Part of a small language model's weights.
Size: 12 layers, width 160, 5 heads of 32 (1 for keys and values), MLP 320 SwiGLU, vocabulary 32000, 12.8M parameters.
Architecture: rotary positions, no biases in attention or MLP, untied embeddings, normalized queries and keys.
MLP neurons of a small language model. Each row is named by its layer, matrix (gate and up: input weights) and neuron, and shows model dimensions 0-95. Each number is 500 + 50 x the weight over its row's rms, rounded and kept within 0 to 999. Numbers have three digits each. A neuron's up and down rows have the sign that makes its largest values positive.
Before each neuron's rows, "fires in" lists the words (lower case) most often at its 100 highest values on Wikipedia text that the model never trained on.

fires in: "on", "born", "about"
L8.gate243:506492536615577424535420472546522529605497523496443444372577537477626445510460463436467482481524573489437594528465515421511545472511488542514503452475446537544533504616565451449485500499529515460417409524430536419419523543509548531485597561468467571429578466446526440535542571529532521479
L8.up243:511583479468385505430506480471423500419531433484457549516471602517425543601537601510525497525452464486560515397474545464522540504423395483516461508457436520453513483511540576495553504513537468595498458489519503472482507555482532397504494476525560466467581501570531611507522524659527546488

fires in: "is", "are", "be", "were", "was"
L8.gate40:418520546442527516569586508492576590477399479503516473569449470467467507551487535549530444532504483622406554577485507392509470536450520519504586518495512499549499452373451472409536488522438508470474421452492513551519486455513521578516435441464442488543504423508460557538531440506471579480
L8.up40:547475493450429470458414455423456497531467476522485543580471502541465524503543446570407537503426481494523551543428427412487503581468424450525448528503534448467479476540488527490471453516580476472485466391433516535501513429428503570492525452493535433580564505528407516527560432527506516503

fires in: "had", "has", "was", "were", "are", "is"
L7.gate19:566413386485497527513437478470376530438491545562549511495572548509548435455568554570492615528442492501496492462429435495553491522460545498513487501508445500523560511423553612423565411416526484497520520462430464519536492505463527520495517462385470523570468493447581543455508410533560519439
L7.up19:470540496569501383469453463610538523541490515485415509532472527483483486557421522468462517570502432489530479448523492487538583567422472547490578505489427465428539494550568514469490579486519418358526580538463458418455532534472493489497503590639525481491502447576480488440492503489405439473

fires in: "following", "early", "time", "announced", "of", "for"
L6.gate129:469473560464538458536476487551466379592519516504493496481483416488517472566569523520480518532476455439552384448465489423507517482537455494543575529533495436538456540487527499563564498567472467481654483524471505437506496446543442545425571575477438523495488365535504431521500540541463523548
L6.up129:527486600604432533486586474613464561506548475473479512560460556587531465473472459500550511498485461469521424595486552597461499444546495537502556546620446418451488469596540451537440457502513487414426497451493487462516521518503487471561531526448496566531531500426492579452416484546475473445

fires in: "at", "over", "d", "up"
L7.gate194:597469439563533478578446570501509523426521570530373562505515521524505487508487509542485522510510525497484384513460495566482519519486476597472534456458465573528458488448497549533481592526499508467514465528390470506482500503478488546483477553575509532527599498511517344417504539584459513409
L7.up194:430528487532434499457501473582572452572516446454437552524572548536461573477405476523613499547429450459497537547451547550501493442456497563498485531606562480538481541560489536551522509458538559410471483499450457437394508547482453494488435562481480531499506515513460496413490490487456508463

fires in: "of", "throw"
L6.gate296:522531627515592492536525472525466491572459653406463511490601569444488531563479499467464513416491462459388528459502512495470485482490457513500533529474479610522519494573456479451476534507518575472609542436414560514494545479530471555546555512489476476493502457591543493507496418497569474471
L6.up296:410523482568496441527478479485570545514505499565580546545547509473469567557554373466564510479520462484516515519442611535482463586509548543446442532476530493497577540483503484488420459475561504521507423489491449480568487429514521502492483541421518466469528536534598497426552520452584446544

fires in: "with"
L3.gate128:450479449529575445409435381433421479534479603486494597450492581507568490510502541566584509484449448537511488473459528554556531501509555473577440619463485503557441491488509523438418577383485517498504512469539515433482475613485423519493485477465596485560542592468501501484541443537580452533
L3.up128:501432455421507498607569527468466440528439490533539530492372536469501492480479565513515508339434502511633505474473427480506516437545464433495536477512544449481424549533463436506494501459457549531535489576550527503498513460511460525539477349540548500608627460507444543464607541501457518454

fires in: "1", "one", "per", "10", "13"
L8.gate316:457437503425461431590554509431482464501501526505413516496467553438475546541486454519589487545519457488529474520436457494451503537568528451505516503422434516525493515461513526537533493491469533523425432537515501508590470462483629445601599530471483461471619343568396518489494468471544541423
L8.up316:552485512490492509448599497448434464463442567510508448593505497465612475533492478473527465589464492509589473513530451476409532536421484469449537472525544507417493456436523497610482498502500407455550498487531599519537494538468545396454556466518436505563529576509446507592443474461460559528

fires in: "of", "n", "operation", "either"
L7.gate310:568586514570549477526417461391494507551494527499516480536572469455566555526413475549431530383507404508522495506484587435426487539578518443476492526450504451548431454422619457419437531518541452497535484549481561473485412514519483424459651481560393559433577438521461444520600491479516429468
L7.up310:490545416489509473478453506483547472410462487396499521474528440411494474584552436471481562434521496437481544500478572504507497474599494576454501496439540526468447507489491466486456546558512463524484473495404455500450581516438569492467475462567513456499621555525497387446505535558559599444

fires in: "of", "per"
L8.gate293:475546480471562470551545541429501478480433437429367521517486643491447553511464584482495551490515460420497503453501402389507463486476566481510534452460402530540507471612504521474553506548462420527478455484442526426500548493436493535510533484511511464583496366518487521484562459618468567493
L8.up293:511533410481391399432452448517446529499497506494503530446518443496565388400388425531492516400477557549491501578414423518495416505507444571454518442528497548478520611511480448475530515478467566475583469597561475477494497495500580553469574476491493542538462518471516513478518492480459494514

fires in: "of", "are"
L6.gate167:430507393463546522499500439560436519469487458457443558505483533465426586484515558566425457368470556495412556508442432455429490525488522514522528423505447542509591514489476509521524510504458476503551444478461407425529480453533458470450470443520453421578389500475545494605448527519488648550
L6.up167:572463479481568467473470554538502492415475498426509558526590555501452546336488492562434389578407494470557523526354467502499508494554591487512516534423503471483475463482524512580602434499528474473561483473559472451460496512503501469442510561549490484448489479477456444519506513506495538441

fires in: "to", "microbiologist", "vocalist", "writer", "poet", "historian"
L3.gate75:467478554454539504473523448496473486556443473575565605480403463498508442469559489427594529468549386495510620517477541410497559469483397425531593496485411457539469496551545438528610568514495534472564543501440431432479513479621463508499499401448507513490477546548451484495467484492483435514
L3.up75:513470511576556451506498426566487417447425465484410523519512530580533424464469518490535511503514445427437499554548501476471469441476480456482510534452397439496629483534506433542507526479518490519567544576459484434498558489547506487458533452525606550477483610440582543451445473464491494479

fires in: "of"
L5.gate210:542637511469554447453499470497394517539429559496506514470503490524426500556556587560578482487455453460451570505524533433447528551570507436492482517414416503567488500615546439508543517497480521448481479453566406469508549509509540493516474429449549574459451542524536524583520444576603489429
L5.up210:514447491506473515416546524405447518603583419363442440464468525471466425448508590501502483477454412550481517408530455570371475443578578514455581453565438404449479522500527547510505460477506458487550582508550471531481542471436515520482600476567586475545428527482582498461571490538486485541

fires in: "with", "to", "of", "despite"
L5.gate53:472453400460490516624521476373505466537467473483417457477479527510539442455499516597402509563484475502377536431458497477504528427471572457569488562474485512498432457422489439574518477474528376445523496470502438552410477506539523542500483414524471494435499680533515476583536560540558506495
L5.up53:426549570523442504494537510591589465541508516581568458330464472597466457522519450525557477585477505458474425511379502458590416559499430532486511495512409459528545545541501448550459517471475525450458548404396479528455471517527549498411501501567517518513403451560487459528461455570362493461

fires in: "only", "just", "time", "after", "about", "s"
L3.gate20:505471492531611517476368496500531504588449543530472514471562516482491492543519554514462442532475471501487550498450475463532498460508550459485472390478527487561486486531503505572471478465578487427499484476481486468498516542492468466447458598428490584537415507502492269530446465563518455422
L3.up20:550569473381531498488540526497512576515571523521479601498526501560404498450485507609492518398574432498483514610573458452508516491417597509512525421448443507485441453536490462501554435617486482467496530556415438480552481506470393538517576519502487504491577557500504575479529474475478503494

fires in: "of", "for", "within", "that", "about", "over"
L3.gate40:607521556440510426533378468502501427552525563470503551450524476534500433598541519531530507547481521512480456450564477477457508453554448438485556439489463493582513487610489510479398532482544424509492353558507542461531517525485562487496512542515426512477546498514496494489495436564486480479
L3.up40:585471535552435487498514430573485527449517480520430554511584451503530453476465501559521558459489610434473510509510584579587551485560536556468489547449449444522485537523521527561436532492577409474416521501495494449471478516517428485478518509498459546448506519504586562541514595459462451542

fires in: "has", "had", "have", "having"
L8.gate205:533480447429521501484416499520484574462544613500467539447523581462521494521593590471441490446441363634529575504476452535479484501468556532554463477503459595520468480500511569572551544484487425561542500462580518552552428551497555517490466523460469474587555438524553507532493432531543543410
L8.up205:575569532493556553543482485472554501525507515520549422509446570513394578535536528466500598466601457526429506543483516423500517401423477490513494491492445565510464465531452493513530472562389463528528523521443453481464379455509621501470474514425440573552515414460552401484529527575493519527

fires in: "the", "i", "don", "a", "you", "it"
L7.gate258:590530442401457584509466580494567486553475510530440524621565451475488596507614438509476555570457412540438483403464429385419484438547533521511533450467525497435457442542447545466451496528496601466525465528473468539488472521489475504505504518508447477540478517609410464504530518524461630471
L7.up258:541639507417554505628491490573513400487507457453518467579474504397486478618533568501560534494528481489481482489497381501465503490476499508546521410501380475506528479598513543469438460554670435449440439586538501432473500515505448456480476485504502469443410418489485418531516565529444551493

fires in: "because", "that", "since", "time", "what", "so"
L6.gate156:492466490554585533477450435505470469549495491490441515462493521546545558511518531431485551541583437537505500440476541376511495453493494542541559428499449526528474490476405393481397499450460513506476472623499494424483523527535469483495557559534504463436456499479410449474645554618528522576
L6.up156:531572437464473530455536482593522501517485544520570454502499420499462418470510530517604563512465566483568523490462544451538555325547514522542434510520495427515559454536498446487487426547497482475507519428574479511516535512512550413513395559492380532459453521412501462558514518524551431538

fires in: "world", "national", "high", "international"
L3.gate199:515519543614553499502477531494402457515527523466485528539579529507516538486499536539554542470543453536409428460458525603456397513448548551549491542431569554532436488529529520456523647494464403527504435553504534444504471500503547505497507473515486530562483530517580436538453424569628506490
L3.up199:487468522538434413538448430431552468536498514539519464611484530465522481418446520434450464545499506488491509454457519541421516440470505491512512451527545545489521511516546401484509465519493516535435592628347401538531531508518570585504571523460554593478517419476517574578448548522549530464

fires in: "with"
L5.gate308:496512455564462538495460493455502546479414506529481585478406594559545566452508550525515461468535530495526492438418561576454495470490525482557441403484494445601503516563540453522457434578489385483463570443490516549490454566460562555496486511574559487532568508516619519499538548482465554438
L5.up308:483445523404535503463474496439454549457549483463515559427424534541474510459518498449599459490509423374443539479467440533402560500446536493500462464543457481486521498559571519591459500486461443482462526399589486475463459531513488464444470424522614605543576521495504571436553540502533529516

fires in: "later", "of", "also", "other", "first", "her"
L7.gate7:438471470535598483513509561515448540511504443523527533494468589506497547528523546516460516489512410523511504489551474535473443531595476521541647477506609564496559444543501504539538544538502461400613501608430442514495499563503442559478598481577521489464423548533509385430460538563579597557
L7.up7:431419497561433455452475483616453494496530555521446466603471502520591519455481545512450501474569512456457492516461558431478485528474530478569519514562549519520540506477487552508532492475491413493545569455469525457469596607509422466504401506463571475464600492529545505461493567445527543471

fires in: "well", "and", "to", "while", "of"
L6.gate40:489544447443505495604499447513550523541546480505499532491469548522457559468514496511473494490474582532398469438436558496491508453563501477493587503515511513590459562489500491491486468358537522549434442519484506465518569432602471411456442440534548520532418518531504497493596486511596503394
L6.up40:423493481472457475565530495464488495587492454566449544433532518442545492556490459454535591499477522494493638588401524623553507548394443563469460491506513546528557473463494563509543471463493439548445489466541557519431440463538425552557531449466461535534450479513405409499504426482475516460

fires in: "i", "she", "the"
L8.gate111:572526559438510478540529528497479558575475538453491537548486510470471520523426600553510503552435484476451490449516388477502551455487443462561476483537501492481470527574513554514586367514610629457563515540571476461514528477463542425482462441584489517450512489459458489433433453524460527439
L8.up111:495547522412534510536501471509510466545466536510415591532433512449540604460456513450502512403511525502441513482496503521441561434574441406599552554540455489476470548491529517550560499454412533445421381583544534516462455522550465485551532532531565408563480587427489501433445533495547534506

fires in: "of", "had", "with", "has", "heljarmadr", "mckinney"
L3.gate16:538470472559505485421559423451495551537446546655379524489452534509438604496463521545427439502511464455427553524539549536464519444487389486494503455557550445514502491593474579470477552480498467398539551507484515453468457411504544455460457498563540481593432373402554474455423480573444538499
L3.up16:517542448503511451523458403502507528521422605568528557467575516647498500528438584484445561418475545516605553453525458531518484430436524541480509442495521509525599492414488567579490547473440552456479472432485501423492446492512509498458489462467506535577606496502435554449493478522475461471

fires in: "this", "it", "that"
L7.gate259:464500554506498478536482487479388423518509465471477549572536501531479530568463450518460521589471514525459452415420554464479539491610494442555574445464461556478427497487498364591506495470604510439499534571494480485480563494526435534491623490597509573518482503563476474534493404455491527473
L7.up259:524527503476548568400495400526477542508436479484488401670520531504509505466482463539428484426555459542453476461523475337521499490602379381551475471532467485503384458546509536545444518489491508434440514585436586538547523521406516520498476470500484590478491478513505532550475513497473475555

fires in: "total", "party", "ministry", "year", "title", "of"
L5.gate269:451523532572528555457510511509570540595480493538422532538425541522495587494516466612490441433441516421491526471527488581539578515483498538530471451523553541507494491660486504448593494518479441397543401511470586514478464545543521589539461457511530560443546501515459533429525497515484452430
L5.up269:567443490450559531524553531488501526536550377590535508436495527519523495458500518509454566526476454520487514513485453509523419522419588525423544462511545591533491462450486490457459510477375520434570495628453502429574558571524524464466538505539561504525509415470442442439572478522479512466